Weights of a small transformer language model: LayerNorm before each block, 508M tokens.
MLP neurons of a small language model. Each row is named by its layer, matrix (up: input weights) and neuron, and shows model dimensions 160-287. Each number is 500 + 50 x the weight over its row's rms, rounded and kept within 0 to 999. Numbers have three digits each.
After each neuron's rows, "fires after" lists the tokens most often just before its 100 highest values on Wikipedia text that the model never trained on.

L9.up133:475450492489400472543463418447509527530478531429478423580549350460501535560450479495517469566493503595516535459636551471492523479484501558454523480486487545524458534519546480473484557407495511477488566442485495421542447485517502649602506501387444499516478483482471543495514558559469511495459469537558459520511550566502472555488499543518500429476485530491514452588389488494579448440449
fires after: ",", " the", " in", " of", " "

L8.up596:517525536520466433464504504538436472490463541507471502554503446423467387479437424515480461574481431479515521528562446499495513434535587445520533430569510408465518594557498527490463504577545493477511495499501469510482436442523456565584447463487621413555426516531585566435440528516462481550446505506482547534535505524482471547601458428493511481427456504434505536532469489413492518402492
fires after: " was", " is", "born", " an", " be", " became"

L8.up1121:503464464483522501529517526397514592468453493464490538519450492557544572458476529487499443509527548481591537568490565511519507549419532527511539478470463531521544514496525529518428545510482550555545474527498424537532532540510553465567542596449505558363521525554534497564532502481464387556467546546453484534538551465490514459518486489414516435527563506540496431446498524473515475513528
fires after: " |", ";", " Kings", ":", " 0"

L8.up276:501466501504503547536544455514448512423418552501499552590456488501497464533516476441492521523448488477541411477630538546467503585525444531525463544487452514503568578631472488514419564471459430487553582504468514476519634573521441500489500454498455575580541519464459529506559533473466530421476536598503448448485460538514485486578452549454486486498537506494511480411565551491478476500562
fires after: " War", " for", " Kor"

L4.up535:498477482456507533421505517417425474510551522492472381529549483508576480426579451532579456577456514441545460452513453573500373507572456524528434465475461508411419522513573580479506456478478490523532454454503511450484536473507460516546525434405500445408576482570467507510485527550498559505549517416547488554526564501541445590397496525529492467437495498469466593570485495516505518521461
fires after: ",", "),", " (", ".", " Episode"

L8.up4:514506497520409484559495437388509582492482542476514522545534450575564509479445516470497616517432623488411518484599497468506419398553485464448499603403461523472462522454606528499528491572518476513481480514581483543528541490524459513641359417421419498499399452497569486480478449411404525507496524515494460557512449478541418444441528508562554515552386503506560474414508525485521442470517
fires after: " the", " ", " a", " as"

L8.up714:585499455527575503500482525501549486481344431515524532495545487519486486492366504495523511528366517443496555502475480450500474459463443493533474474557508497480503494569549462474436480475452613423528485504501458469561596514477554420492502496460522475477378438523550470600466536515421509478509531578531487568541492534548465543539505520499594550646514391495537573478519506453405517591545
fires after: " |", "(", " in", ";"

L4.up805:528584573473543574618445470588471511441499495508478471492499525501551570491468501477520520491565503465564528489489573468547526438500492555472446494450472443478458567569536485537474491466415562522445506447555469508575484503556389568515533535540566396510458543485454528495534531531486632472548518517479477474400468604505480546537493465410564487533541556460499467568445495522421487513550
fires after: " in", " In", " a", "In", " for", ","

L2.up510:491523497483462563526416504508476470492456501490489557417539523496553496525547537528567479492525520461543500430606465515584415480411536518467618477538500460483420547628521479480491476546516506469510480495577585475503526448482517476602464499400515481448432509539486480435424504459459461564559520510582446489552416488515443401554390555559550540536510376498601498552595592512407587506485
fires after: "\n", ",", " due", "-", " ("

L5.up520:472523527468469515565477473519422555437528513499483489464510559515574490396532585437562568516564468556496464553474470529466501426533398494451508517464510576427446481516510473487524432503559528486534611528551468433491524380555489421557450592467417420496496505415445479503570542329457557485489527534489445543536553522562490505561524437514548529516468487444505411448545447508496475472651
fires after: " the", " a", " his", " The", "s"

L8.up1122:561462509406486498461424606476488495520487514491411438552510386492474409466489555468582541528555472539436521426528438445576431399529480455522497445570408558505506513537565448483508512470480480543474496415455445518555466465465491555507485448449471425496480473541479460540375541545468477432469474545456531538493505539476509578467545440515548538519508468459475442583478406436454457553424
fires after: " as", " became", " be", " is", " it", " called"

L9.up1096:546439531501454540583371490555482498500481565420438454548532378553426395497444478471487589540507490496539502576526463488510466399466495343433515424529571401495484519520462553510518639509503487410540542571442458476603546546513460553562515426481485498501460559524482537497481501521503488392464501514589446470452522554483511448472494537502495432557455468528503471488421495460543515443439
fires after: ",", " the", " in", " of"

L8.up497:512443473524451451530579479567545440573469484467508559549555436541424430410418468485478579620487456535493467487532466545561386474523516482478507475414469425542511510597552528566515560564494487531511401557628506545574526468469504523573445504530483450487527430497491541458366548500480523414506423480527566443428519545496484503515487639548466506524341474521494467548567514536438427552445
fires after: " was", " is", "-", " |", " as", " were"

L5.up652:433450544476495513555443459504460511539508518432524508586544554499472415471513502481482522479489530595642506533581491502447394491538459528542452545462349489561570519537523538456465486543519527433496469427443607493499518473532460541497556469452432527439440446562471484457438576491390516548559481567500515550520551458410450567573502570428509497603553400491504519475551433484423402524480
fires after: "\n", "-", " (", " http", ":"

L9.up1277:455570532413506511463486568554549506523489545519449485517440454561510535466453424418541535467539490557465426470486538476423451465537508512411574497401481447440460519492484559508494572561429378492436589373471549467587469429554402595588504491528533409489472491501443514518545484525511486490451565505631505564458543585382514453611509521513520410506438482418531414520497434441513497519531
fires after: " the", " in", " a", "s", " an"

L4.up616:525449522440510563531533447427537519527558536484416504536479398447495536463554429505491535566453484413561504493575431585487434431466434469442523510531560473478428620454506462468449502551490442584523464475514459424602483491541510559483499456494461492608479454423509538485520544518429505491469485585509490517458585500503484468483535488476450533456438474353483461533527467602455456561509
fires after: " |", ","

L8.up198:482478501525500495437416518477475608411347502501480449512509514548500464508477484545594441527454598493470449450492498531512453501560622564497404510448393472578486544442562477565448507465392481484429465507546451471541467458471501568501529501571442497577457448543509543516502501599486567431458539472552470476563455538382495518524520496579521542566514522427546513531453555438495486463479
fires after: " |", " ", " Reg", " Re", "."

L9.up38:513460595479547605482402482414529384479428445528478405484598497401543499511515425469566585544455513530484460478478468505568411553483528472523561485485514579431457513567505466507515527452518521468558598503472549441492495485629505517533561400426454506548520518440483524411520507416476489503487508509477496469442491483495503415502388528492536542474498441463521581591482413488497493518337
fires after: " to", " and", " also", " he", ",", " has"

L5.up355:535469504491476599512399466485550549520595521564486548474442436621562496470464497412412588549551571505600534533462412561544517503472542491473471543433462509510475519478555453414419478569554500545474397551537454486509496492585493626483528560501434586504478575509530487578521544432453461504472542444514480500469519431538461573547488463591506408484543475463465496480613511540554476487436
fires after: " |", " 1;", " 0;", " 2;", " ==", ";"

L2.up599:558450509443470541529445556529428565484447434490520532480495430614486488405503529366474445509573556477519444517545505541481521506554601423470502467516417563585509474465479591436431540518447407554483527488568424488439520366427477540463483552624443506473539537419546484544446521549537505384487505549540488563461510583397482554499518537541488543482490516439617549510412532480482530524543
fires after: "|", "---|---|---|---|", "|---|---|", "|---|", "|---|---|---|", "\n"

L9.up374:494535515471476502530534485524531503470417625467434488487432437516529574489536484560529456493486459479555545527471521498500473527483587512462556521516520513588467565650512417485490545443454485447484600608544548449600474534564477617599536510478423509518381446503477536533617547564438495508449534561609523521496527512536502493559409549484497499556545509453572449503515466526485419450482
fires after: " of", " to", " in", " on", " from", " at"

L8.up973:539553510502513525424476548428547458537460603507497501514459446540495428530531453496537599503535460544566517514555461453564379566408429466470509511486448524439572546434502574509434505463476455518434589415481517445543578487382435560524405431480437467542430463519500529494479472550554499497456506524531455470452606570484487497542472455466545432487474422453543518476493479471477454503559
fires after: "s", " the", " his", " their", " its"

L8.up995:576478475473428578511448489627567492502496506423492511550453514515442524441533497496485426503427459486548513435555464510468498555499422400508410414500427481512520460527471557523484489548440485434435520531535560548577539460502423602509403494447394487533467584462584516543495459564478632433463487563557480653465464572462498547437445544524505443561461537449544511487454484472389428565407
fires after: " of", " on", " Anti", " for", "'"

L5.up927:445398461504488468533532527525469477521470437483535508489524466457499466429498405516384581606489462545617527480522427498495458431495524446459540494469514579477577453571564538527416672491443493558461455528537540558521532531541439528517437439598483566440486552440523517527442539505513529482527478529546532503429472501475552501481513530498493581476441402540455540585557535564438505532416
fires after: " |", "-", ";", ".", "|"

L2.up26:572483522481474542561497611519511493506427476546449535563446434479575478541488449486527526523495445484520564481442483451443384460563507411539518461485473476541514591485497440462476458516542441446531616516493530493526552470490542502457492554472537462402462585542454533593549452556403540439428519501571524543432478552395546506611497546565486595465455516442459597561429516470413467524555
fires after: " |", "\n", " /", "|", " released"

L4.up846:413426523513518574538549522453490476417500540481354497420493511536487503515545543514481564572469516440598465460468414501460473587597472486563474530628527546605468515520516536498422487446491411483518545462457565494486533553545389463648480515446449444423476560560409649536490518522444518547461582503507505503560598560586480525512471565542573558436479463457509514559545486450563435432482
fires after: ",", " was", "-", " and", " is", " ("

L8.up381:393563491497466448494445502483526548575450512601443613543480530482528550421495566598567473530532551451405518443493604546497470441466476475506574466526477585505520418572515453514489491548422541490510486502485515444484453520409546530594576525442504436447525511433619539507553440525422416604533515534459531536486521539419525497474488568526516451538507553484590509511475502499574445527539
fires after: " |", " "

L11.up476:423450561515476555490514476464386511541574466430555447518522506503531465491520482504591533457544515561524436496548468550544483464478499463503565523475482523369545460523550542617524455530575467483491483597565404500491614467478459459477490487523574533563483454481586534410436497479511479489490466467494542538496579495505442500560487503587495581424489442516547558589477535367519465472429
fires after: "\n"

L11.up271:518576512461522508433522479519380520479518553497524453512617438398530402578403696461465529479531485534535475480517518505512499531444510536476601463546464487445494572483440468450485474542432490422539493565581546534464496373479529515491567585489495508522408568476443476457513421487411537496505404456551486436471505423430499502538429574453600470547480512425594487592454515522551543379526
fires after: " (", "-", " Edwards"

L5.up498:516456604461444511507458513536482428466480517429464428518517428480563506452499511499567475506460512445570480482551518512452510483396532455384483505550503527545456567520505491458419540531488534537521510529515494424557464489485421546553420440475460505561421501457500414493495482483454612507469522554602457588449481506441531499520500562438500421464475468452545435551460517539491420409462
fires after: " (", ","

L4.up446:468506576507404551410466447550462575521504492492482423528453469487484428509462555422468535461409528538562461444466503523538465493499500418444494481455454446444411515500493518466519475588489488486478405473625552457486559453521554643519491460414438499529507556480551458499417427530471508481479482500579466446465506455471489657409489576578537500418558514416566438616532523500530526434473
fires after: "\n", ":", ","

L11.up1239:444475475601542615472418540455486510390515470519383506537503475537523457522347488560523534561450510458473481492534504594498529495559498470440524516475451515477440483523447569637501503544591457432470496556512549528497534417430431563465435520438478403503486562519625566556533548504436564527395556514479450447442533436599500572580440457567479426491480450436535536526549514427516548579472
fires after: " on", " |", "On", " On", " ", "s"

L2.up363:514521514508437486489428500537519482531466512537511463555555498645568500451600493475552465487617463480545545557523468404513524462557462492501526461441419519427485545450536582388455472538481474480399541462559532501573553420480440541447567545506422530526466550479451560475549469513421530436418559531451420496515476582481477516472459478438531551540475468431545476490458454488440519466491
fires after: "\n", "|", " In", "|---|", " Awards", " in"

L5.up833:406462573517531518509501424502476398520477493446432503528554430461491498657482517529489626494383476515472529473511429592465380541561458397527409461551504450551507572472447495457352608429494504459418530531461501419501543490476525525484475483457491455474529444567517481428443547518444529505530451459635520483525620519409539505440489582545537485484464499434519487495550505506428426439534
fires after: ".", "\n", " The", "The", " www"

L2.up589:493529451468411549551438491582435559516461624491506538445475462600480523628535481437530497482566492545493530560375459443536498474459582576503638412397474574591542502422417547502428459572507514431537589475607482443473503471494411487465545576551526470604560583499478482518426501497454487491556468526567510517458469507410502448475466520569516610512514499481510508446429442443514503536482
fires after: "|", "|---|", "\n", "---|---|---|---|", "|---|---|", "|---|---|---|"

L5.up999:445492543364583506455556566495434512558558556530524538597526483598491452538613505513529493523533501430582489442535457517417434476530532508450487454519438485522505644501527587504468470595529480516426493432458462494482512514405486512476537503473512456497503504528425539579510581451459549579578510484405534513543484504462485404530502532434537449493522463479452502550512528359437565439536
fires after: "\n", "-", " (", " \""

L4.up1198:429484602427521519514501472458441512508448503526461490442542427520530487531619487520524469564525480490539479570442473511525573501570521477455521512593482521455454527468542496453487539573539466582536440409541491514451585534536470450498508540483504497590544521481451493419431478427407516582558563455515508496554590527477401543550453550581483571462408464370594544616567515453477523556527
fires after: " |", "-", " was", "\n"

L5.up121:492474516497422592564532481493447532569488522476446562525393414481467478568565463469532515447498527488452600439382542430556483478525557539453526517337464474448456511472493545457415466502490524500542589539499445447537512573429428461516535527548479441597398632510527445497456563502502522450518435436520453533488572514554500585503422472556463584576496489415521448497443454493522463479525
fires after: "\n", "|", "|---|", "|---|---|", "---|---|---|---|", " the"

L8.up465:470499543501489550423517526484491561511448548420574550462491425563463463581497387511417477468353532512463500509474520523491523517458521529452508532514442531477428488472565436466463540515472447554469522425433554513473444513512548480544491493610539552518507538431450537405553494567546452499507457445651469565508473470531517497534427566543525563438409493442546464582547498515443439566523
fires after: "-", " con", " inter", " dis", "de", " Air"

L8.up57:571467542381413517566431528527482432498556510548486494653423533423551499625538434493420480511518400547645542513543527519452454447430456523515505479551481437460553506573456533440511477502518407461471505500571477426525567470399427514542428515495465549526580499472446530408461511604396501458475473483585546547478657573508516497438485633546507495431522514425524471531475496476406506502473
fires after: ".", ",", "'", "["

L8.up1003:458378492488433463500486473531503475584525543483453472602527439404618454498433459507491488510489499526615488494565459474403470476594471476598465459540506478452524530558471542467402538494520422523430557512536473463473587384586518482520450511534442426514555432464469554587486508492481524446525451575523506634483555473581497578470461576526580507438512552510507492524470557467476515627453
fires after: ".", ",", " from", ":"

L5.up1181:374509543444531539532432472527470527462530505500484403496525444444567529518510496484550489450534528487548508495478473539461483526558482481553422547439451480550467553528625579515411518490471491496400481483513534431491530465528446490522422491503521499429505429497462477445504488470474589553563504461396535455574504582493458492447474554479515497481502483516610549529464512448575473429548
fires after: ".", " %", "_"

L8.up1249:504519460475407513550481489477544528525498572517495507560486485485455419513523562515546638518482494630548525604529410494417607455546496512482509509575477493496546518508466473418490506578406426401428531487534544385559583459469469526492499517524445540496460516574454557413432578447415540449571485510582515471499507472453472506502483497525446472568440452458508475465499467482485446513536
fires after: " the", " The", "|", " of", " single", " |"

L11.up785:520415564470503530519522453462559556570479521535413491474400485516542520447485531543488560585466517547395516542504453495485519492567504434491462599408383487526497474492566496536561507522542453417538505502499537518484534559409459496494452482498510473519537574435510486599434441512467468494487522580562526438484502573425501498459525513504458515404474431414519549547579574480470587539518
fires after: " |", ":", ";"

L8.up1272:574524424563397560534419570579485454480483520460518511599461441566460456504553487570489489468517473506555569495519505532489528468441509491437515458505522440530514560513468494507419476494386472450478614559478446436549603400395504613566503499512402433587425457422488495531556538626496481399465511514540544475461478551424567515436532545551439454513510509534496504487470466526459478521468
fires after: " of", " the", "|", " The", " on"

L4.up654:548491517422487501445445518547570442491557503397510512572529451526531498548587419451462509535594446474568548440540415514512587457521446504607500439519493612455513529526574504488507560533436530532420585506558547528488553450544536439522411493511503585513465572410407624614576487515376516508467503484525411476490434631543423557520489492551527515501472513436488513452532450443411477603560
fires after: " and", " or", ","

L8.up363:447514479489453507506487517494511455484464483449425492612527520559436446456478466510574497512441512497408500550581487476455458501433534502482483479452531418537428539566559480526442505545486434525518560499575512452517486449505427554538512486515516474491489528498529551550457540540399575424427508572563434526580532557436471510461399550574461488527414495426604450532399489553476549490432
fires after: " at", " the", " to", ",", " in", " from"

L8.up989:495547460453530527554471481421417608475486501537507579442512525499500492459496453524527540498471511474540486446452570605562478513442530440522504467540427513481490495462545558540431586428466383445480507522488494536597526443435599569564500597431441527461454523515505559499541506508512531515432534493443532507455504453499520517555511513425502464502556559432474439498513445460478473520490
fires after: "\n", " ", " —", " |"

L11.up1257:572444554511489554451524391400554484501516449563515499489424481453482468544451500439518544566554571492464590579520481505494438541532460434533430575421494517529515458609523571526509506556535470470450521494554614525527555500466443557557459542430525485478494551451531493492519466469419487533585519567558454509523527555461464527498495413521525584512537476425540521518457559509479541559478
fires after: " |", " Center", "N", ":", " 3", " 0"

L11.up1087:616476486492524529455464534424484510518598496524502524581438566561460445470475479465417508540489503465514568569511462589431488405512431520558422488466513475448528517524532504572528564522462451497528437576549442564605628502487469498490488502545529556439492582472471569604490548513558488474497513613433492463547423530480538558512528399476523455464561442472401549434458524437487486636457
fires after: " |", ":", "|", " a", "-"

L9.up194:510508492454491542506532533518507517531497601463468508491541444560496482510540575532528547490567532497429485491532505527414559549505407445437503528414505473434554479434515470488431463543401427522510525457472485487525401507531498521505480526487477449432500511442562531524427483488551508432425474546463412470522638449461509443545489461583403469611391464455562593526456558403551485439536
fires after: " the", " a"

L8.up1119:605483509486516548557456607570531516477519474438461558531432477447563427489517395431522549449484512509493529359507490493486482485419469441538608490456562453444520566584501620526504520507476417459429631455487514578521506466506453600516487460547437428480470533411485571613551581545547459495436459454460507525394540565572471499580506482580569472571398520532516558524512454406410573523536
fires after: " the", " a", " with", " his", " their"

L9.up716:455453467428471490559450556552507505512467479489476508560471436608601462576541451479504482467455419538503458520528539491518425450553608578437514481470438513520506557480505551507477576481488482457484486431575486498480522465555492557472552437622432531533495458506470566530547438579474442484477418428466544465426546561572473540557481534473561537566470461369521398400486449500502569543508
fires after: ".", " In", ";", "\n", ","

L11.up49:622517629526441513390418537460574425565514554507480544541509512519466503452563449424562454516556499498513472554504445462495516589531504496533443448422586511553486502524513500498543494466464475425431430469529524563595538512476369560567482467528469505447515447433435538551493584546438611487501519474542430548461492491467537552466519552488447495407474512474537502557545398534524435527546
fires after: " |", ",", " –", "|"

L8.up222:431484517436493462483529498572502516438467540534481510453504456537542519585507516530473423585543532488517471541514485509417565441515505547443527492504408500478401492506597544388473479532469455539486474468463551438522477568515340515519452537444513533554438471464513615408538518495488549579500504497527429550546565550528490475567458568550561506519483464441575511561520566532451560505496
fires after: "-", " inter", " pre", " ("

L4.up591:489505433549518507541536537480503535520371499474533536441402525535521486495530596465426509420570496587600534555536518541501557519478465386456608461532491476456551515561450570573379561453589427444465442481530466505482516396465508539428447472503510610511501598472500523525467427544529497475512574567508531536436477505496507531497451468600537572501524478535611550567429424591569559446520
fires after: " |", " Total"

L4.up747:547489494499462520505477446484485549548451528461464348585462425537455442489545484498532542572496444421513430555538507520420444527532589497467482382508453472518505558483488502480493492492539427493476541445536452459563494507467451603473462502481482528520437570440523528578504483529459506472469488601551463470502519604498476645495471512511519553413532556362493454602476502511485551487483
fires after: ":", "==", ",", "===", " =="

L5.up1005:530465495495504487653596453529548491513581469453506505565498495512571481553507522430509457455387486459514587476526448426508523517547491505445488481431401559508562537507445525562514524576524451434387502466512455484507591493488464529582405535405548485483530508469531407542442562449448556475522415491495456465441483497498458453520530465424528527592505479466488520449507411510450411556558
fires after: " the", "|", " The", "\n", "-"

L2.up970:486430496476472517643485497499548425584508472484516571467537458563525396525461478448498538588424473436511570484510465530464572503579446355508511507564464419521572493517496513471481520546495437480488441530510437500450604520452492476480531511423403627471547490561529508604460536457458452476405550521450449452503521452452466571530492496531621609583446453399437576563577451422491464507463
fires after: "\n", " “", " Party", " of", "-"

L5.up202:462574484483392484541528534471499467473503506490408506456544496457576437540530481490599521492460426450541487614501386458548433437501508465573480548508421500484575537456454569475456540496507490478481555526504554446598563474602520484553437438409439451473454580535456623426460508557497509468496548473589431493501513482550478450492362532529489446426539417455513374534390502458573497492430
fires after: ",", " the", " and", " at", " ("

L4.up1242:539472471486420480651529543509483564502522544507455558429554531524457491487545475463487618493529483527483585531510518530456455495533602512487594547485468545479493444502532577552446507520484565548492523533527561507510575473529519454465460540496549505579470525440553470461531487412496535473526490543579517595458499467511474523572437472561474585553420497577562509472599491488504500510426
fires after: "|", "\n", " |", "=="

L2.up822:445477478478459454576386458573521536561561526570532537423509500511559440517512531419543526445498580472503605484529496481525511452518409449437623467466418475500525501445496582404497507569434468552374474540495606493483568438474441621515440499559524496486488526453439486488446535517533478476518465481597474532473493562427517506517530507507593625501529562516567515535418510426396501527491
fires after: "|", "\n", " Ph", "|---|", " (", "=="

L5.up164:547484517489367529478509499531509518543481492455472497423558456407499414529513515506555522483482486539509518483561512479505416478533447508606501560526474524505453558459480588534509461468498476495456532526527630473450591500472406457566450469438477522437492551481606438472476441502371486490458515532514497478540522495490464495467391449616547584410416434382522493545557498483457540500457
fires after: ".", ",", " that"

L8.up1018:366472517492489495526514589501503387552451525538548446439515418472562478582517585487581555465528439535486455565515475452504544448513449512424518512545560533505547512534435490512443551530394451400454591409493477455483449456514436526492525455539483454511523510431480509475423582530517486416466392494469583568492557536505496604525376607584487544543538478503510473529480526436479581471511
fires after: " the", "de", " as", " The"

L2.up302:392553517469461445512613468504505630504466448537474557464523472473516455526509497442509534513488452573470523494515474485570581447488536421474459491514461434527445499482614494498432512408488470490474498631561472512574442468566509514483529503452471471569592554495514546602610495554590442460497417633588450433473463517502502426489482526484510505494531445518486513535443468587515392572582
fires after: " in", " In", " O", " St", " from", " December"

L5.up265:451484480502497509468475434500465530584365585482510476616472492577453534564540486519504538553508500567530501480512546502401394555525512537544519480492393452548520573519425545504461587511564457378504497483483574480480572444496509485508462478408505472451486561560549500477526480563417546469452594502547501596530497498468431584490446559575449592544541433499526581548509421567504553434444
fires after: " |", "---|---|---|---|", "|---|---|"

L4.up385:413448531387444442566506468481462527525495515426491502600466472475467399451518487438578502473484471601569461568534445484464483582553535465541548508512412385505498536519566580535473526458536541481524459480459509492556630490458551539553434563472503425453476458591460455542489513443513537451524562577578471447493446605500530535566452535490438468519485449498557485475513428619432408497533
fires after: "'", " http"

L11.up997:523431537512399503576457476487435485508543615508534583527575435484426494450514548489479500465521459535564475400561492490412557420492382483513377454484510579536539523489491489544487513536508444543466531422596569458483548468537475440542541548489422478462414527498548504487464543530507592584477407465624503537483573482591476625610495441531447447507400516484458461525434549510530517562449
fires after: "\n", " |", "|", " Adelaide"

L11.up867:489443499473448498582503439467397451494473468460549581536553457613544503471553462425488563490590411610502509493547502537524541452561508513466493400436481563491449542505537569438485537537592480540496549497546502552558449454493516495498584544540476493466498579564445532407521564408457526516506508467524447489502552557587490558551444441516547476508452473449541474453464413474569555554445
fires after: " |", "\n", " –"

L8.up1105:551389468528478438590642458405529574528464487487579514597503514546586465400444424434504538505495444429487542462458502551479501540526441357557515490492435472423465535493525508496452541544513482511496520534525525554559540489494504528482436494543520444485524614477591532482501461525459541576452483666527472474558529577525531567527493505608509554500489383429553507511547409550535471534498
fires after: " |", ":", " 1", " ", " 2"

L2.up674:457487605595472480494492513465477500483430530496489537620551529490509521444547405381492499453476555467498526567444484588539460509538521438527508509437458516510485532538433631508519555543497530475484434514526506453574552512457479523509452548505423496458403509435501536491502491492493491523514471510329451496449536432457482546417466544423484446532470410469569462643526448512512586438518
fires after: " |", "\n", " was", "-", ":"

L4.up1231:523478580460484545473491479474577452539409486449510463499481483404649534538547560507475536458485550551504527515469507463479473473501542551517491495571483523449465567587492452488506542480598475378472548583548568485499527432582579545444590511532476551600459508518423541484557497495443497525445578432534607488552473484508438586396429520496484526478556369433490571588498445517489476527389
fires after: " to", "\n", " which", " not", ","

L4.up742:511463551458480593546493545432486572507614475458440487501572444468597450450578520465571493548449505434525547494500556472504458495493429442513466439544477538460517567529578404466474508505482483562530527425503572458599534529582480465517530481416461394529449561440570618483447473502468476454448497486532451541539492509476478474561445464541551394401547461439540434557450443551510528480476
fires after: ","

L4.up699:488516461527506461504495535489468563466501513408433554527534492544474496501528471493483452517541503485477540496546452536476536502455485415501435541458483510545456541466495479583458551508376425538510519447519480515519498478474447545553479491472414494476501465434519482531508523528535544467391414540463405455558604517468432532583538560568528434547433463495525484503457489455534565471555
fires after: " the", " a", " an"

L11.up312:637372487541478506545436493466493507508531462519512521600477454508479524489489455398527564476493499476504522499530485544536444504445509448482494509464515498523436425589500608530493477475510483418557482499496564553510570532508498425485548446590577472430465520473481571473500504497419570394536559558555410478510485548467471457523515482495508553531516480494616517460481524441476539491487
fires after: " |", ":", " of", "d", " for"

L4.up221:558481509543407538519471571479466451466423472488499558520520454510483521486629556497523488456502496484572519521522458539412512390475599549390507422541475530542501499493523559432427464498409456490443543522472471445569486504495468564519521583527409503511478456378465451497600551518505446394470425606509511466470513531507477509394495509581476413526553501461532515551406532517468489437547
fires after: " in", " of", "|---|---|", "|", " on"

L4.up908:474498547421516499529553572459487504565493492519506514607561438543477456468513534457504481563435532478590515491545557550483381599531427430502433466528468483536465533618471540398494456536553505505464400488423501488512570500520545540531426521420525457445493472471576490587527527470470510501496500507492437462474513433538506582561520539560607483501512491442462464600507371529451438601524
fires after: " |", "\n", ",", ";", " ("

L9.up247:478457537494426471382452537523540478571491496557445451561502540544560522514535525537503426587492569467506519567569436539520392319487488476471497456515524539531467580509571473504541501463573482472451468505567465488513478432544489524558562496447483527511490482541476571431510527545508444471448502456524530477480564557491513502444457533489467536454474491462453571548366467534460403597476
fires after: ",", " |", ".", " 1"

L9.up1220:488527454496406463521459464566468526528523494512457462468488477493524415516503613517442510569556534561433565491580459442491427512473496533478454460470485504498392508439508547459441565437499448548472483554474531471479585505574398468601514415506507531434547557480540532486499486560474518420387413528543414473499485373469502533543445471520526496512393537480513459509439515538430480479408
fires after: " the", ",", " that", "."

L9.up277:395470508556409599476474526505453507433408543487506470573548430492452443521511437441491549550508470507488514493530474520497486390467528432480470426474493442589452537457596478562486553523476511536395488509538460478571473526433561606526437511492401492516419428469531597477469499490566449427523556556483596460362621570509486496435532589474482484560540352453476493519526514424460535461520
fires after: " |", " 2;", ";", " 1;", " was", " 0;"